config.toml
hidden_size = 192
vocab_size = 3670
rope_fraction = 1.0
qk_norm = true
attn_scale = 0.253
bias = "none"
parallel_block = false
init = "normal"
init_std_qkv = 0.049
decay_fraction = 1.0
decay_shape = "linear"
train_tokens = 371600000
max_steps = 5671
dataset = "wikipedia_en"
MLP neurons of a small language model. Each row is named by its layer, matrix (up: input weights; down: output weights) and neuron, and shows model dimensions 96-159. Each number is 128 + 24 x the weight over its row's rms, rounded and kept within 0 to 255.
After each neuron's rows, "fires after" lists the tokens most often just before its 100 highest values on Wikipedia text that the model never trained on.

L6.up386 [ 97 119 114 131 133 157 139 123 149 129 107 127 117  85 109 161 102 149 123 132 104 105 125  96 108  84 138 128  76 160 158  89 100 139 133  87 128 139 117 158 141 105 118 123 121 109 193 120  77 133  84 118 133 142 133 154 115 108 147 152 116 150  99 112]
L6.down386 [163 148  97 145 189 163  92 109 170  94 113 102 119 140 115 120  98 134 124 103  96 140  91 135  92 139  93  94 157 104  98 144 168  98 158 146 123 106 119 118 134 125 144 110 154  77 103 135 129 142 178 125 158 160 121  95  99 115 143 160 112 129 161 157]
fires after: "at", "ar", "Bar", "fac", "en", "ad"

L6.up352 [144 162 150 122 133 100 174 140 150 141 151 112  85 107 162 177 146 108 119 156 121 168 125 111 137 103 111  96 157 174 140 146 142 142 146 123 147 115 129 133 143 130  88 140  91 121 132 127 154 156 130 173 152 109 148 119 137  78 146 111 138 114 147 157]
L6.down352 [ 83 129 136 136 152 152  83 100  98 136 101  99 140 107 132 119 140  94 103 122 150 157 127 115 122 172 164 148 158 117 109 132 131 121  84  99 181 128 133 137 123 126 127 159 141 130  63 156 143 159 117 138 128 141 111 122 108 150 137 155 136 123  89 140]
fires after: "ad", "- ", "in", "L", "ent", "In"

L4.up550 [129 129 106 108 151 145  72 117 189 106 155 124 144 163 114 138 117 143 119 100 147 160 120 129 118 108 131 114 104 104 185 112  91 103 132 170 166 150 110  90  89  85 126 119 131 124 147 150 127 120 143 148 152 129 111 120 114 106 109 116 106 150 121 117]
L4.down550 [129  92 108 135 113 142 111 120 119 146  90 107 174 162 161 153  96 105 140 138 141 115 105 172 150 130 105 110 151 174 121 153 130 145 130  95 119  69 130 163 172 154 116  99  96 193 131 119 140 139  82 118 138 175 147  65 103 129 123 131 129 130 118 116]
fires after: "°", "/ ", "″"

L3.up613 [144 125 126 100 154 104 158  95 140 118 141 140 126 182 101 162  58 102  94 145 120 127 129  73 145 119  85 145 108 128  90 105 128 184 149 115 106 130 162 111 111 119 150 128 102 177 151 118 110 116 134 113 116 144 146 173 141 101 100 109 132 125 134 150]
L3.down613 [122 166 137 156 101 197 117 163 131 128 123 114 155 106 155 102 136 139 175 154 153 151 116  98 142  82  86 124 112 152 152 135 147 119 116 118 151 134 109 117 128 142  97 108 143 119 129 168 137 122 127 111 113 126 155 122 138 181 132 122 137 155 121 135]
fires after: "and ", ", ", "where ", "reg", "which "

L5.up109 [ 92 107 158  93 134  82 131 116 143 167 147 134 133 124 144 100 130 129  99 153  83 143  97  80 143 124 143 116 141 150  82 122 131 157 134 114 160 128  84 109 124  83 149 123 182  96 106 142 122 118 153 149  92 126 133 117 142 146 149 115 156 144  82 121]
L5.down109 [ 97 128 165 119 103 146 125 160 132 110 110 144 114 145  92 139 106 129 137 150 139 136 128 149 175 134 180 162 104 122 117 117 122 126  75 122 155 106 171 149 142 149 147 140 129 114 152 194 144 133 174  98 138 133 143 138 115 126 167 120 138 113 131 117]
fires after: "°", "ener", "cre", "em", "oper", "M"

L9.up31 [164 106 124 122 169 144 133 147 119  70 111 103 110 105 142  90 181 133 110 166 110  90  91 122  99 138 108 115 120 126 157 147 135 109 129 163 166 132 149  99 109 117 131 151 127 130 108 149 157 165 134 182 132 121 145 127 172 141 110 106 119 140 153 122]
L9.down31 [154 130  74 114  86 143  95 163 163 155 105 141 142 135  71 168  88 134  97 101 123 167 111 128 126 146 131 121 122 142  99 139 123  92 135 126 132 118 163 130 110 141 127 118  98 120 124 116 127 111 144  92 139 131 103 132 144 110 184 141 120 162 114 117]
fires after: "at ", "to ", "At ", "0", "of "

L3.up285 [108 101 129 194  90 152  75 141 134 134  98 102 155 155 130  97 125 107  85 124 137 177 152 138 125 118  97 169 123 106 147 128 122 104 158 135 185 132 163 106 139 143 122 167 181  99 150 181 140 127 113 120 153 115 136 145 159 144 147 143 135 142  96 148]
L3.down285 [160 104 147 115 157 103 130 134 159 116 171 120 109 123 143 124  93 126 167 168 102 142 113 152 143  74 128 130 162 143  93  89 133 145 129 125 142  89 107  91 126 132 134 131 104 138  96 124 114 139 116 198 152 121  96 115  87 119  62 132 157 144 152 103]
fires after: "ac", "c", "Con", "con", "roc"

L4.up47 [158 163 140 160 150 138 152 167 170 140 137 153 161  87 120 110 120 146 153 117 122 176 105 110 104 150 129 165 129 145 117 123 144 144 143 128 158 113 108 128 122 150 140 172 149 101  90 155 146 116 143 180 106 150 103 106 117 111 135 129 147 139 123 100]
L4.down47 [165 104 123 171 100 115  97  98 116 135 126 131 118 148 152 134 119 135 123 138  93 164 144 142 177 126 141 123 109 105 188 139 117 134  88 152 108 116 136 153 127 119 131 114 124  96 128 168 131 136 100 134 100 119 141 121  85 116 121 155 138 145 176 113]
fires after: "her ", "St", "he ", "his ", "f", "when "

L4.up626 [116 127  83  99 143 159 123 130 174 122 140 134 107 130 114 108 114  95 120 186 235 105 112 128 117 135 113 109 183 113 148 125 105 122 118 134 137 133 142  95 116 123  94 130 119 144  96 193 117  94 132 145  83 142 150 119 168 117 124 119 150 207 158 120]
L4.down626 [ 92 144 139 138 181 127 122 170  91 113 160 147 131 131 114 132  91 133 161  86 111 143 139 160 162 133 103 165  89 107 119 151 135 138 141  85 134 124 106  86 114 144 140 139 121 139 139 145 125 120 106 111 160 121 137 113 126 122 173 106 116 140 111  91]
fires after: "'", "comm"